config.yaml
n_head: 2
n_kv_head: 2
vocab_size: 3708
norm_place: "pre"
attn_scale: 0.125
parallel_block: false
extras: ["capped logits"]
lr_mult_o: 1.5
train_tokens: 159900000
dataset: "wikipedia_en"
MLP neurons of a small language model. Each row is named by its layer, matrix (gate and up: input weights) and neuron, and shows model dimensions 0-127. Each number is 500 + 25 x the weight over its row's rms, rounded and kept within 0 to 999. Numbers have three digits each. A neuron's up and down rows have the sign that makes its largest values positive.
After each neuron's rows, "fires after" lists the tokens most often just before its 100 highest values on Wikipedia text that the model never trained on.

L2.gate75:541541512531519537489541491548501531480491459475477532492478530552490497502499526452533464500459501506451500495503462477483499562483503504514501513506523521481475524486511492475514471488484508516478479526500499529524521516454476478469471495491491502524518466476510523498541496509524498507517463564457518488477503487517480508461497468462451501539579501487517479500498480474492494501503
L2.up75:514486499487479551488527502513470513462480471501540478472507556518500529465509504509458536491485514510512509476462528448444499505490476530478463484508481529512504542472484498503578514508504472512480547512475538493485498554515494510478484497500506499517520480505500528504523471498498498538488536505495505510530492514534494549446512467489491462482501508486521486466533450441502493479480
fires after: "-", "/", " h"

L2.gate27:510495487492511466484501500501515487470466504514495497513551508510484508530520511549523465489496500491528512527496474471507497489506475486513451548484516487539476527520491523482457501498528539503464469464492529494449557456520438492452559514508486526486542491469521531496482490524500499527497544539498504464481507521472477527477512507552494485502494443501476472474556498478499471491481
L2.up27:517468466498502484530489506512530493541501493512553529489508500451513524530478519541513527525521526454499477493521502471508517521456453481485405522493534497506475489521485493461477489481480513511503456492519452516560463467509455491503513505523500525507475501490491510486505491510534519494531540489510513511437502530523500500490561516484468517525512525456489470513519512535456492465491
fires after: " H", " L", " l", " h", "H", "C"

L2.gate310:504510464523547462466553489473470452463478497527488567500491475477526508532557497501529501480459556505521492498537519522537521507510529475491488508544496509487484494488474482473481496547486536502516472513523535530520506499512483518457481516521455539477484515529550495522505536524473502483472491511524510489449497464478509526497523461476522487510516478508480515517472479487494501520512
L2.up310:483482506507534555479501506471442489502540493509472507505441493491520512499508459505466530520510487499512465478459528479506456481555496513482506531526494508507534488519443509498485479481520496473516517523503512494459499505464528532476487490491470493441447485505513532511506535461474525519446528499482481520494498486507530508482506511490471528537530511508501476452519462467518501489509
fires after: "-", " re", " res", "uns", " Re"

L4.gate122:504492497521457479510513487512509503475490515487493528507493495507532492536522505508510517479482504507505493481492514483493463527561564495490532499484487536505515518545501496513504481465471504460508514475481483493512517556502511512516557485517465510505490508494536505551457502483467498493474514551470508522554495518469511524548526525497483512441499517526481508478512493533508503517529
L4.up122:498504508481492503506496526481483445472500510470513502477485474546475480484516496503570516476496526532476518497515470505468460541463532541522507528491546536472497479519521483484486527512539541486533495496486474513521480560489517474515503465531496498468497517495542489506498509525577509509523472502537481471483492537489500503509523473499487491474463509471523470478519511524500515452505
fires after: ".", " call", "\n", " follow", ","

L6.gate345:518501509502484513536525520525492462517485527453519485516523511521512467516534464509485505519487530497465477504488425482503524475482537514503505546528541518526515473513537476447490495476527494493501500501505513505485510546494520512460494563509486503463512503474544517503531460523532503548533472503482528453508454522505491486473456481520520449507515532464470494519493521496513449471479
L6.up345:499500525466488549510496523477439530504506497477456539542534522506472468511470448498502464500525494474522443514518479531477497529571500483491479456512494515502489517481494473513546493500523486525499526489518452492488492518498514516536496476490496521494505491518497504499519505522514472525538499550530549485500508502490462487501485504488540466526511516487496531518458460483532496499502
fires after: " R", "arter", " D", " K", "R", " B"

L2.gate340:520501519498478509507542522481515513476480530498474489470493515486556435517491527460462486498482497445496484496511500499459483532481515490502551531519474490527485469510487486509507497506495526533497516488498536514480486490497514478499507502508532512536509457519491482475533480525491540515525473527482480522448538489499482488506496489535538473508536496517503523471465532506469447489482
L2.up340:488454503507465504511462497494530468511501537516501459453483490507462505497497508500543467506508550486520494494487495533519499478431516476507488521478496497484449490451507532531474476525507484509537494580511523475481510459539545512462481491530486559522483475488488518498512464521510488535515537487483525527525479496504520494534532509554485473525509492518504505474516531498505506515483
fires after: " O", " C", " D", " Gu", " Sant", " Ab"

L6.gate140:533504501446476484543468504511486477475476524477490498504540550459538500483502503508475498474477489461491514507456487502515441505527472443483498510525473451513477497439548511500475503480512519486509541519473509504497512516486473526533497457539473480486499482515521510509498510502495530492484508502501490511518516495481485530495480459528520499528499490508497447480496492495508501502508
L6.up140:488519483478485495472532539503499479501484465534501495539540486459497500479508507516487533536505470503461459493506504556518502485519511512489488509489555507496502471494510478464518500495527503529507482444525492467484468494480453502555493543539492496535513456492468500534516526541491540436470496470443504528495514502479474506465474535499433494526517519515541492496493478518505535522454
fires after: ".", ",", "\n", " was", "er"

L4.gate196:489564523507501533515478449497459518482519509467458492525490483488525477508485512463487523463475483479496453493484542442480484458479506515511515484497485485496495498492491507527517506507512513487479528530483489517495526458495525521530529497530513536469524512506554511503502511542523498500487472525511483468534498512485493521526497484536507467501470504547594501449465504534509527514509
L4.up196:498488553525491459504449468480484486456445488505537450488502530460458482472498515496505493462493517497505516503476500517486509527496477498470518511508524534496490490464540501528511496498461473531520476488503467517504487466484539471496505506513509486517516504528503480443436480475534461465449455513454536501508512518458481518523472501504505480485507517512496534504486489491533508507485
fires after: " ", "ch", "p"

L4.gate129:501529525504531510475480472474495493513522498479523505490528493470501505477483527551482533515488557555489480476521490496516475484543517451493508492513491517485505455458508486514498459443516466474477487452512479474474500530515556499565514487493543513469473494465518517488494491482514523514546496485467545499500523505508529486486517484485505499462488524482496491467531546508434517497516
L4.up129:515492483506487471516518475497465498478480508535529537503490478523489460478493477474490468491441516467475496489490507500456452526534513473507479543510518509458536504552502506512490449505486473492546488506539433508535505509493517514526497521495482459530483497493528484498515522450470481486489525492529461489543480450498499501504518504482508516505456509509477492497514530535496536556458
fires after: "\n", ".", ",", ").", "G", ".\""

L6.gate182:459507502542517519509462523549484500502468465491514508527515503444502500520513491517494505524498485503465503542529522444559485470505495517528504541488474527519486522510462533502494438526490439490506488483483490500462518532455530500518505475480487476480518493495479473448568509475556499504469497494531514479486511490498451471501498484470514461454524510501497507500474506530507508476470
L6.up182:497463498532510528499485478477511529500500502521511532515487483510521502475451498508517533489494480492463521528483503494484453536497463487510546509420512460500508481525476526500485490497476469537470485504511499454465490501491484531468550535472499491487571479495500535480475517513479523502476490472506527527483492477521542496515468500502525524494507483471510506508463500479476525509516
fires after: ",", "s", "ement"

L2.gate56:530488541517463504470506466505489507497518548496492455489529457507492508511519497524464476497513502555504472530501479489531526526452514520478524513513499488504486462521556511492513497514476524516528470533464570511517517449453537501510482492461463506481539510521540433490504489504480490500493450477476496515495502519506478496509496492469505490474501476464503479540477517473470515501506
L2.up56:520462459522508474509449491487494548492498531480473487508525493497498488478499493540468481545461559538505440479466499499491491471512483519463489509485522515487524526454538523567507518533511512495487519481473493486494512494478492511511507457479482529499466519512537505460498467479481487461455486500507523539503492526483504533526492490470549516530485475476521494468510477483515497497498
fires after: " V", " v", " Ind", "all", "ung", "v"

L2.gate242:485505459479494500521540512504451507493476552533505528524507441487477470550523483465495477510488506498497474539473532506538476459492548465488504540511529501446508495478482522490461487470457494535486437466476460508524512486519515489518483487475494447514505443479520465496517493474494498502446465496508473485522535501514540510503523502477507501496506488525495459517479532485517459521473
L2.up242:472474498545495527523488496487486536487498456474552522514494503529480470503451533484426542519469516469515513518456462536483493484496464507495495512520486507482464515459501485494500476453500504517507538559478503499495499517507514519507454513498484468496511457482486500514516479508494502504521533501458492433520499486505506468487505518478539472476513517506499475511523533452498507503498
fires after: ",", " the", " |", " The", " Me", " \""

L6.gate34:505501489459443468478523540509508505448510495456523566484461489471472498502504515580467495515507527544479486527499510479481469468486474473543535495515526489523466461474512528483537487491515478497526519490529458495455486488476520448546466477481486504479507509512492477442528505518523506493495485509498471479517467500526517479505539490524485482519489520492476542487497498504522507477516
L6.up34:577516453462505517457514483498487545468554504520497516501460498512503518515489522474428528494506505511469499519468471505491517527479495518466508494496481470521469524486478489478551489484493489528503497523490505473522500468475469536495500520515471492556486508511506506461520517524468529477499521519489497461527537521500507540519518447483510510544514512525516535509505536497535462458491
fires after: " the", " an", " of", " in", ","

L2.gate348:497503526485524534480505529569526468496522497498489515507505509496545499486465554514528517488501495487471513468505567506475484471562527530495541465514454499515508500431528504449512491507497512463487496456521514505485495529495499470459511485487512509498524504515492528495499469529474519501465505542458468540464469478498529500460499486506492466487514491538535492487461519503483517516461
L2.up348:483489537497526495510513490496474488481522468462515528528510520501546519445516506466500518512501483512439494483478538453519497498517525484476472515488470530475513447482534525511545492544515489482503536516508492490473502482460467504523521506483531476543524521482482531491524499483470501508510457542482473506492494527484476512444505491483498499439485564462509503496451478481494543497503
fires after: "-", " (", " c", " \"", " s"

L2.gate50:543511535499494530507526490491503514508505491459498462448499540514480483550465518474473500485488515495488521530500427519510497510493484532526525546499521492493481514518543466463474499470503492469503503513492516511477523488503496480517479498482424512537532482519477518497496483521481515567495535501494497487543554526520485476463476537527540485520496500456490490502512525485495521510498
L2.up50:484498464464510524507515493496497532472514488489471493462520508495519466474492490495443492573533449511451473459485496503465451531490501484504491435474493495466492470512494499498508503503507502539474507496490516486479474463485489499504525492484481495472557506507474490485557527516588516527517546514475502528465500475473527500540503476495501488513491497492475525469524491494519477462518
fires after: " A", " D", " F", "D"

L2.gate153:519475508551481473505547483488528502498498543506534487508532449478503499496517528486498483489432518515509496554472526507510482484510467509532498515525508470501542499494507513498468461483421522492492449511489498534507509533515507459507497496415509465534513473495480477460497506470525476509493506505468445499482499541502477518472546490491463504469520517550481464505515516496520503491493
L2.up153:527495456499495536493496510506496478527539524490492526481448546523486483476498457475530478468486481493491462515480549558514471537464502520500454491523472473507500505523574499502479499493483536505508505528503495458477504454526507517465486520510511482517514487495508466504496512566442491487552502517488513468519491542477497493494493482480482515537478518491509503509509504540551483487545
fires after: " the", "The"

L4.gate173:486498524503477466597491493492515503477491515519476476500532505478522453508489482521525494511510527517510542546488475503523457484536508509497485491472501479545517444481491515492537500528497512505440500486495542482546504497473444471495496468501485499462460474465504520496486516537492477489514488515451524474523507544503504502506504473488518505507543487499464525478495496508453494530520
L4.up173:455469517522507509474489530507521494499528455528491534524503514514442485512526490522509492492530473441502531516452537538476560495466467541477500456521488472493507500483482504486513499536500492466486503521498476481515528521489491495525540501489469507500517480470479502501505515517482501486501537469465522425488493438527526554498485491478535480507474457490518497499460485523495495510506
fires after: "\n", " May", ",", " result", " Met"

L2.gate221:502493521479506481479472486475496492506511526499524503474487485512472541488506529497478550469520506534441508497492488474510482489529527518525455526527525507497501456527512487472526549467503463500488539510451527515539472510479494519495483493442478487516533492531471525486509501497525519563539520509498480490510466496465497486463494464493510476531482461500490481514529526481489460476484
L2.up221:520488507453523488497493493525513476504485500472472536496511507509476515519503503547489524502530513513470422487533496459493459529538501527560528493498533469506492483526524546493534480519496461496506539452478495535552496483488466497499500502473502503558540506515513509504512446518498539512506493516522460489501517456455511506453513502473504525550519467513527525486517513501507475542485
fires after: " P", " B", " fl", " St", "P", " L"

L6.gate343:502499509509471525551501522487474529494506546448498500530522505475499453516507550541523504524490490527500497510469465514459519564510486512520524510537502513557497502455512493445499510461515554499475496469517475492497497499525473503530495490495545508495482491528492514497481418498489567523541456472520525487535475505499502494472492509521489479530528502516464460537518531496486495499485
L6.up343:525537492469466512496455536478471494467476512555526510505516501485477473523536499515446499517476530489485463467508448514492485528501497513509508515500488481502531464478496473461462524518501522493494514527532460502507505503498489509512495480503479510454449518576476483502545483479511519503485499466532497499528512493512503458502465485512454492542460485508520502484501495491492485503513
fires after: " (", " a", " the"

L2.gate142:522501465500501500483528498492477492471514501468487498479504507535528487494481504470497515518524505534504514487461448528495455494529550469497493507479469498521491515529491496474550499550473467511488548529508478519475501501508525518492480486493505497503508522531501478455448523495527481483495548500441478523513512502501485501499533488530535443523538555448493509512468467536494512501535
L2.up142:508494517549526508515504509494474466456498535484504476484507526486532488465525527548445481551517503495506471529446494456485524537476498483491522481548491508503508477529510494533491520516469493475527532482528491502504521506506488521493519510476469468503516499487500498507561488484548473482481472506505481568521535528463476535481474504496472489503497477504536542532476507442499535526491
fires after: " G", " C", "G", " ", " R", " La"

L2.gate197:518508471477522521478469472495524496530522501487490539569540522477496482516470509494496554534507534524502463511483537523528493485495508520502537480473511488453480548458496483477517511463476509499513492485516541501518498488546481519514532497498451490480540462488534511527508474494509517463513533525464488496501485496510519475482523454485502478529511501488458510493509549485539475492538
L2.up197:505529508452509455534511463485530515529506468526521488500550522510489491501523511455459522496507566518504481537449507505519485508500468513491508494485473468482510541528488432488490508471499506502512445542506491497486505539503521490502524477547486480477517497477479482545506506504494495491535496455512499545537520508493507461505510507466492507520465524515486451513492529534493472496478
fires after: " the", " The", "The", " N"

L2.gate150:539488505512534477492509488521508500473494480482521502473520496517506505510542486532505466461533462493483507443486479507463483527471502476538534493495493502521476523507517457471514479462535510473559562546509500522452546510494494520513511493512449472488521505516507460485509520484487486504508482485480491520492560469520529524525500481543517500526500428515511510511476477481503473516466
L2.up150:513490486477518507517473487499496499475483506541525490501508495446513480465510534480483425501517488495498489518502483498431493492541523518527519519487480503551473494500504449466487511501522537484489524445477476488493513530497492517489545485483537497459519522524483437485525509516525517526496529511447523519486518504506514506486482509514482531542518541466509501527483514470519493491496
fires after: " R", " G", " J", "F", " E", " F"

L6.gate199:493468524494509521508523473504448511468541490492549576515519525509548541520500497516508546491454522482488495529534471513517485512539490544531516498497473522514533494474504459514478497471489471516481500527493538551511483516513518510513501512496501495448521535497473462469517485468536509466459505493464494509489543512504472462512499485469478505453498464506495498476521497534471501517491
L6.up199:491497513471504502509520496475528489476495506439507460515472477499517525467448465497498487485487528499520478498498486524492490545503503530490506476467499491504453477503482507455493489465516520542461504488513530514559511495545474440483541546491485532461540525475475468481496512465494517454502522497499484492524517515505488513539507515540494538536516492483489477479537472482510501542529
fires after: " an", " t", " a", " An", "s", " A"

L2.gate370:537522486514464497509522477461525497512485510503542560452502491492484465495512495438472493479478538513507512512467521517497492492544511491506471535532516490505476528526523525515442475480452525513520501515493491510515540517505491531502495530539474472514528473529495481473525517521480503442509477513463475514524542481494501457480515496449487489525498533475525480505521551528525473496519
L2.up370:505515417482522513467494465419521542461476503494501558495488508490494475489499511501541509472460531509515499489506503501524492471525458517484513519450499490483516515509512495499499532437521517491471524530486500495473490526517513500515528495486497463491489467452503451500547517491511488479501534496461500509486488523461498496466479473484463471502489521479445467501496541554489497513519
fires after: " the", "|", "The", "20", " 195", "\n"

L2.gate66:523555532504497498476462495509517517472512517491509491506522517529476497477517499472508516493528484536494511468521467487484510516495493489468495505495447518534478476484472506487495492516462491484473484488493517512458480485511537497520485474504507546493560526502500522483510491528533503514504486521439489469486492534508452510487498514518481466491474474512528454495456525491520496512514
L2.up66:504508490478478476512463485491463489502517486494504529507547495530518512519496516486496482501503516523513516471516488523506532508486470524452457549514469506535484517504485492526496465536498466501507489567506450500460512493467499515508489499500519487494469479495486458457496494509528446536504549486476509515511481526498507523502521498506447501534457531483540433501513444515501504464480
fires after: " G", " h", "G", "H", " g", " H"

L2.gate108:510472489543483444516529493553531470545520482462529530533512500509481463496487524512499498516495481527501521516482520504469472507510498533541525512469461491517477514497516478463495520542465518481491522489508477485524533487437504509527504520506517475474530514543510466523507485535499486448507515508470496513544569518475523514500525505478482504516478488492517461538459479546514509510516
L2.up108:472466535467537474516495495518476512467501459498498484524544536496478518488445533534521490506508434499514505495500508525482516527467515532417490508492518505513482492509502515451502486506489500487494501484469535465500496495552466469508518490519471541499505555524492449464487493458516492541504509533470492527490489492503517500496487528522536471544477536478530519497502524466507516461490
fires after: "A", " G", " L", "F"

L4.gate144:500473495522500462470471481509527476453528492479557444504523485465475503520507465464492535518496545524502470504463550435460514497493521462500504509517493491516480509496527480505461532485510489533445485500494533522542456508493521547468456500520500499501477485490524497549492512456518470478509478496545453520455493479495498481533530455473514500487495521441524492520476497475492485512489
L4.up144:517473515456491497532542470503495501499528508440450452493523551517462467475498519541480471500469495422497514486514485524473519488513499510516532459456524455496496486495554470482515469500517506527517478491480467462459556529525516490480507507469499473491526481491523436525510505466488498494519533483508466466483529495493518453531495512538505482500516506546494499511506476513520509508485
fires after: " 1", " 6", " G", " J", " 2", " Al"

L2.gate274:535491475490516505443514483479468556498509477439510504456546518496528490448463492505509499541469481512470542471504505485471502509499480521519518460499540500492505509495510502488537502502492469482507522515451455497448520478524489546502481499502509501471464492539533530493524489508523481490519497500502518480554529524454512509517544485486547502505492478473473473480517497523515489485515
L2.up274:515519479486506474464526490511496535500466524490517484427500544475543480472492489528455459523523510512510458498493523485490465481530506524515496503511499551517510495492486466532522512516485498504499506540479452493488507496497464529447479459519497463453495474510509498503500485495480528491463522550497523540520515526494516493508507453479554497526507493467490501442483450532481500450524
fires after: " v", " c", " V", "c", "-", "D"

L2.gate269:487439487507498503512530513512491494478488480527559532554488507508517451468472473555477488486528478478499481480494498520488513515475519523519493502506508458478538524497530522493472484495496533531413511505503524530542524483513518555490481524506484492505518474483522514519491500500515468494484503485479479500468556455523487491515534484531536501519527451526493530521518540506442495511516
L2.up269:523474498507496498514513523518545530515479559478523519496482527498489469475458503496459465508502493491492505520481499533491533553485502464515476468535501483513516471491496504535444487471468476527466505488500519506524533497537505535489489486468479465518515503533483530505532464517489516476535473490467475535471533481475508488534495541488515517521535447523502557545521519505496464557513
fires after: " 0", " 1", " 2", " D", " Sant", " Re"

L2.gate224:481491512476515491486522503499552494500503537501488476518513489475538501504486524488457539473509520496483496467504484486498475462539526456523527552482507493462518496491521527477529480457427493472483504460475500453546452580494527523514512512502518494465470482470507516469499515501538513485479522520498490491517514500514479471500534476498530461482498516480454476471514502521479522529539
L2.up224:522509526480550501473495436530511497476509491518554525521531457475484513489510477500537510442518489484496492542520462511510502487515530505525521547474533544522477489501473513474501519544494544489559510539504472520494484488498474507471503447469525484522501533492510499560490484545488518444521492516469532460485509497553508523498507497497497513493515534494525510481498503521478445519496
fires after: ".", "\n", ").", "R", "et"

L4.gate28:471507526477475472496489524495451498491486517470514505560543482458484513530486508477463479477514551501480526474509498538492504479464513469503479490501537476458496479548468550476502499533503504479525517509526484475463501477484524491526499563529477518467494544514505479475470493511525497539493463497519518545512512507492536515520483493489466492512474505506504490451482491485510448501467
L4.up28:505525499564460517516522497474473460493485529536492472511545515505497488527490507519455482553495533555491472514519498510440491502517471476494491503490506533507524493492484485511518502496480473493451537494493488473477501492525524451502490535500504481472476531462533479507496449547541495544465486529516480514484469487478501524494481504485500502460498450512469538456478515501485492447479
fires after: " p", " P", "p", " d", " Cl"

L2.gate11:507483531482505478463501520496454531504479510551556487486544481517497541515471534498529523501513515504505520514462512544462523514504520543511481529483523521503543522499469512512529489489475496527476496492514507539530481493491502522490537509514515501500493549502469508485518462532546468497495546570466528497491479487455515525496509475512486492535490504525504505545545508490517529516522
L2.up11:500507510453465462514492515502507530504464476546506499509524466492523540484526507515479479530499510510518488525523510513459508496485518516491491536500507505508504521530527503499484516485488555527488547505527498529458503482509499525475521474536510475500566543492460495490531491496535478532510554546464502534471482497439489484547482478542498470559493500472523500501514510481498532508506
fires after: " (", "-", "i", " H"

L6.gate327:520471479513499493502525530521488493541510519463480502494491508461571489506545500508439519483495512468475489508499477494481533517463503487520486488502539491519475520518546499464527507429504483513474457516469517461465470501514497457448480560478471484483493450501495483516522519492497536482513497504464480466509565523490497522494531502552482502491512509521459517523474494480485469485525
L6.up327:466468473511484463474536552501515532470468522468510531454524513492483525457506484554458480489519525487488491500497498550497488521480477517477488472482512524536456463509485492526480449502452531517447502489495459518527496513461488503500552531439488473480484476492462516485503489518460481530504510520458515499513530503487518521520519470494484525512477476506491483471506477480466518520543
fires after: " D", " d", " l"

L2.gate59:479473535495461463507501436481521477532509471514551503492520528507466470504509514539516520539468498498514498506527443468522448488526526492501501509481507524521473501516485490467472490511487512550493470502485467488506514555529510517530489514505434532472457529503473478538469496509512492480518506503503528508528485471487486522448496470558492507474466501497504479544488513507485479547530
L2.up59:463465496467486474491492469462494486509510500534502522545467493481498501489480509483532530502512472459501513508510457473515456529498498479444509521515488493455521478515466470486520488518506501514485480541504478453515517534501503557561450527492477500487480461467498498521523470507487516514516488487495505483517491472476482519465499521552493526478474528475482457486513506531524512524520
fires after: ",", ".", "S"

L4.gate315:493492523530497525457455539530526511469500479470498501465488481519485504466470526487524441458506474523460494510455454549485433517438488520494498501526499510489462527530484493491512507477491546518492490524527507498488497492468502503508501494489500501504486479517514463479534517533507503498516527463506514483552509529521464525517511492523504514509486554509486477540534457464465468551501
L4.up315:478500472501471476507580450488490520457495449482461463492512494519477512511526500511523503522504530493474534493497512513468535504511496458504512546473519502509461535443506516516547494496469496515475503520474474527443530502527513511513490522494535477514465538505547496526432497432469469465470472540535508494503532519486483508509479503503516511525507499498547465497502470475466520492505
fires after: " h", " ch", " them", " com", " and"

L4.gate149:478523476496447563518472521492491489461489496500494547513479532467485514521466523485431506489494540452499467536518511466499486512451499494492540489478495471536518513506461453514519485456482504500541534496495491546460496509476506528492514495494487494528514476493566481498490504500543551491515478522462485456526493467471475519512531534478538481471504467516509496463531511523507454478512
L4.up149:550496462500453528496513507481466497501538513516491482444527509473495499523474499499536484501514538512492464498513538536480531508466496553496547525437469520517493522495461521526503542510484518485506530519517517541482486487470486528453538500523485516531507499513487538495499531486456542501495527490493481516514551512514512471518498514504488510494484585485512477520467519511502460504530
fires after: " the", " ne", " E", " Pl", " m"

L2.gate41:519508481492503526483541527488478546485483506516487469501555495510527498503540495492470457475523499508482486500480479490503461497522522504497506478477501505481546522476534464524499500455515491499527488523498524481482480480556443460480520511458484522501533494540506535527507553501465499476498470521472505526507517553517518494508475516538466469498533452494472516494509510515456506508494
L2.up41:478476489486491505474554518513489487541490477496471488519502517485518447489521500525490445485535484499490457451499480502510489509514475548494512508452527489473471532498520492496478508491486465493489542514554466509472531489554515507511464528524437499484469496537496511505469488496489466482507491503515453521481492511479487453512487475511526525496454487485496501458483457514470474518510
fires after: " D", " d", "d", "D"

L2.gate159:487529469498509474498515477476501487506537513512490509483544484511540490569515498465507500514498533530508491523446444461515507502507501495525545507510541525483532532496503483499474537507501527474458547544531476571527513505504512501516480544490507467472495464518492496499485484550493517463486539488484532515535525497503522463539483499471466484520499533497479491538498489506447500513480
L2.up159:493484498484498519462423485496523523538508466514516502497491518521515492506532518479527509514469519498501474512500515494512475497471437498504466526492463517553488517490524472500490502480465500528458458538488539492500512495482504497471474499489503490495558510503487492495512461476496509481492510474478528503539459516468442445482476459475541511508510537496499486498541507466521478562518
fires after: " the", "-", "The", " a", " (", " he"

L2.gate374:508538485499483529494552492506511488475487499467486518491498496470511532517498519472566491499490520526487499471496524490508505488514505498533533529475457514492475510515461498485503494535515519499501489537507482514483488473497502497506517550471489508478508482512486554486510463479516509460442477479510470528524513524462481470458510507483389450519474472455540494447476486506503493522488
L2.up374:468506493528516498557486509520477461526509522483495481494491468450478515508493530471539498488450482535452529479503487489517494533527494488526532526476492504486538480522434490497497479523506500511531493501481488531505455470464517471543473556463485500516511482506518499487497484493513508526486489509536513559507455502465440520495492537493464508537512523472495533504478489490509476475484
fires after: "p", " ch", " Cor", " P", " Ch", "ole"

L6.gate115:496507520484469501554462491538482527507509494505505471461536533495493491482440537494519495534490474454465477501491480485444517542491527465496517514523465478524480493524480474448516541487486472509484519507520520504454479488511497511508534438491458544478502526479527505530478481470533513531455501494460483502511520517522545497469522555507502528499487488497491476526466518509511476496525
L6.up115:501464505439492516529501480537466519517480512505501517542517492571502529446496500532481508511510481502495465514469492477495524498528516471464521488453489501498500513487515469480488539503465507488527554484497457477521446440494498502502542438488481499538463528495502492545467461498486554546505491513514538519476474486490531510480516544517536522477497514486478506481501502489562491490481
fires after: " B", " R", " st", "R", " b", " –"

L2.gate282:500484492489514504542509561519508524484480482463506503462475498504524481510508482526465517500502493506517536470481544505495480494491509539506492506542536502472537509471450463514487521485537537497426511526470541505505485432476453493493474532484517515483531519509482505522497494504492557504455518535486468504500493475497495494459495539517479482506498482477494509453525525543484479489482
L2.up282:521511477520469504537515507515504489449533547493493497435489506513509478476507493524487519522540517481527537545463457475491515492511489505472491499526535496524492478494471501479489527570493508484471530501545537526482476516498524534472509522486453496502533518511436488491486497468522495468481554513489472485507508537472528545500511529512481487462486522533506466515518487487494477536484
fires after: " O", " l", " d", " s", " D"

L6.gate81:541474463541491506523502511514516507491492499511515457513522558505488510537481530543498499497457563493537470553503502470512532481478467508548522500508530495507515500511451534501514515477510559497470496510521504519481492482547476477489492497510489513507467535485502493488525480512535511489501485476480540548537494506502487483501539462534484503442514505526506494501525524486547509516546
L6.up81:505506514492514530484425488502500457457517472487487453486504481528516508545498477524445440526497550503531499456504503526496490515501505525528519507468524465514514468508516501472469550483498488506494473522543514508485488497472486475494475509546541530543490467515480485487481519479516500504500527478510540522515520530527532485509531474470502520544504518453519480484517532489476506536488
fires after: " the", " h", " C", " c", " a", " H"

L2.gate379:492502509507519465533486550514514496513541534518441535519527472497452490531531512494506519493472511517497476485530519510484519473541553498504512507448523471482518453462484507482522468476488461522485479485458496531531498493493528506484545423493519501477532472519515496530478526476513535483531522491518525525523511501473499499504476484499521455492558506492528477478467544477486531513528
L2.up379:507505493463501454470497468510492535504449506538450470490460513498461512513493494539509492506488495478515443509542513520492486460476516470531474496496490543499521467473539491454500481513506493497460487535472470534515488499498509505504530439449507462481479534467529496545538483486503512516467501478494461491525483507494517476490491473520480516510496504451509535541478482503466506523487
fires after: " B", " b", " L", " elect", " Bl"

L2.gate260:504517517461464493533510497506478521446516492485495501507511508480497498535486488524471473522493504494507463482466533494482481464499504514495532516488528494506511496497481505541542509476552483513503467539458507519464521487508502517524507460472514474523454469528500459513518513506454483481523453509541491533502469462533552496480552509480477499547524530543474498547451493499532501456507
L2.up260:503491492510488494539513486510493528486458470489515538505514531492499474485491506472424465497508507455559518494514525450510469494497512454499456522490499517465517478492498509513543501496535493530504481519493486487456483517485448509489478417520495492488521483499479502516521488467473522502511516531497500505503542523499468514467533511493469483484523531478513493515477490501491516472544
fires after: " C", " V", " R", " v", " rec"

L4.gate270:531539522504480483519547497465514511497508463523489516489495501499526509479506523499477480466512436476504500464490490510496537504482461510488500511475465455547492536509485533494545523511482464543503493542458541508482504486474474518536477532464497501497508493523489496519567452496491487510497507530487481495534541500479473507530520513514533464495484547496482461535473465519454496535455
L4.up270:552546491492479503510521518477471485515538497529498516482490495525495526538503527501509492478511521505511511475504488499504457468502527516551495519493517487534484502511469526490524480539557503516503513548501498543527527486496480491519531574533500552481507514499536486534533510551522485567518501467500485527465558498503522496481499484492468510497512503500504536533537530512511532539556
fires after: " S", " M", " U", "\\", "^{"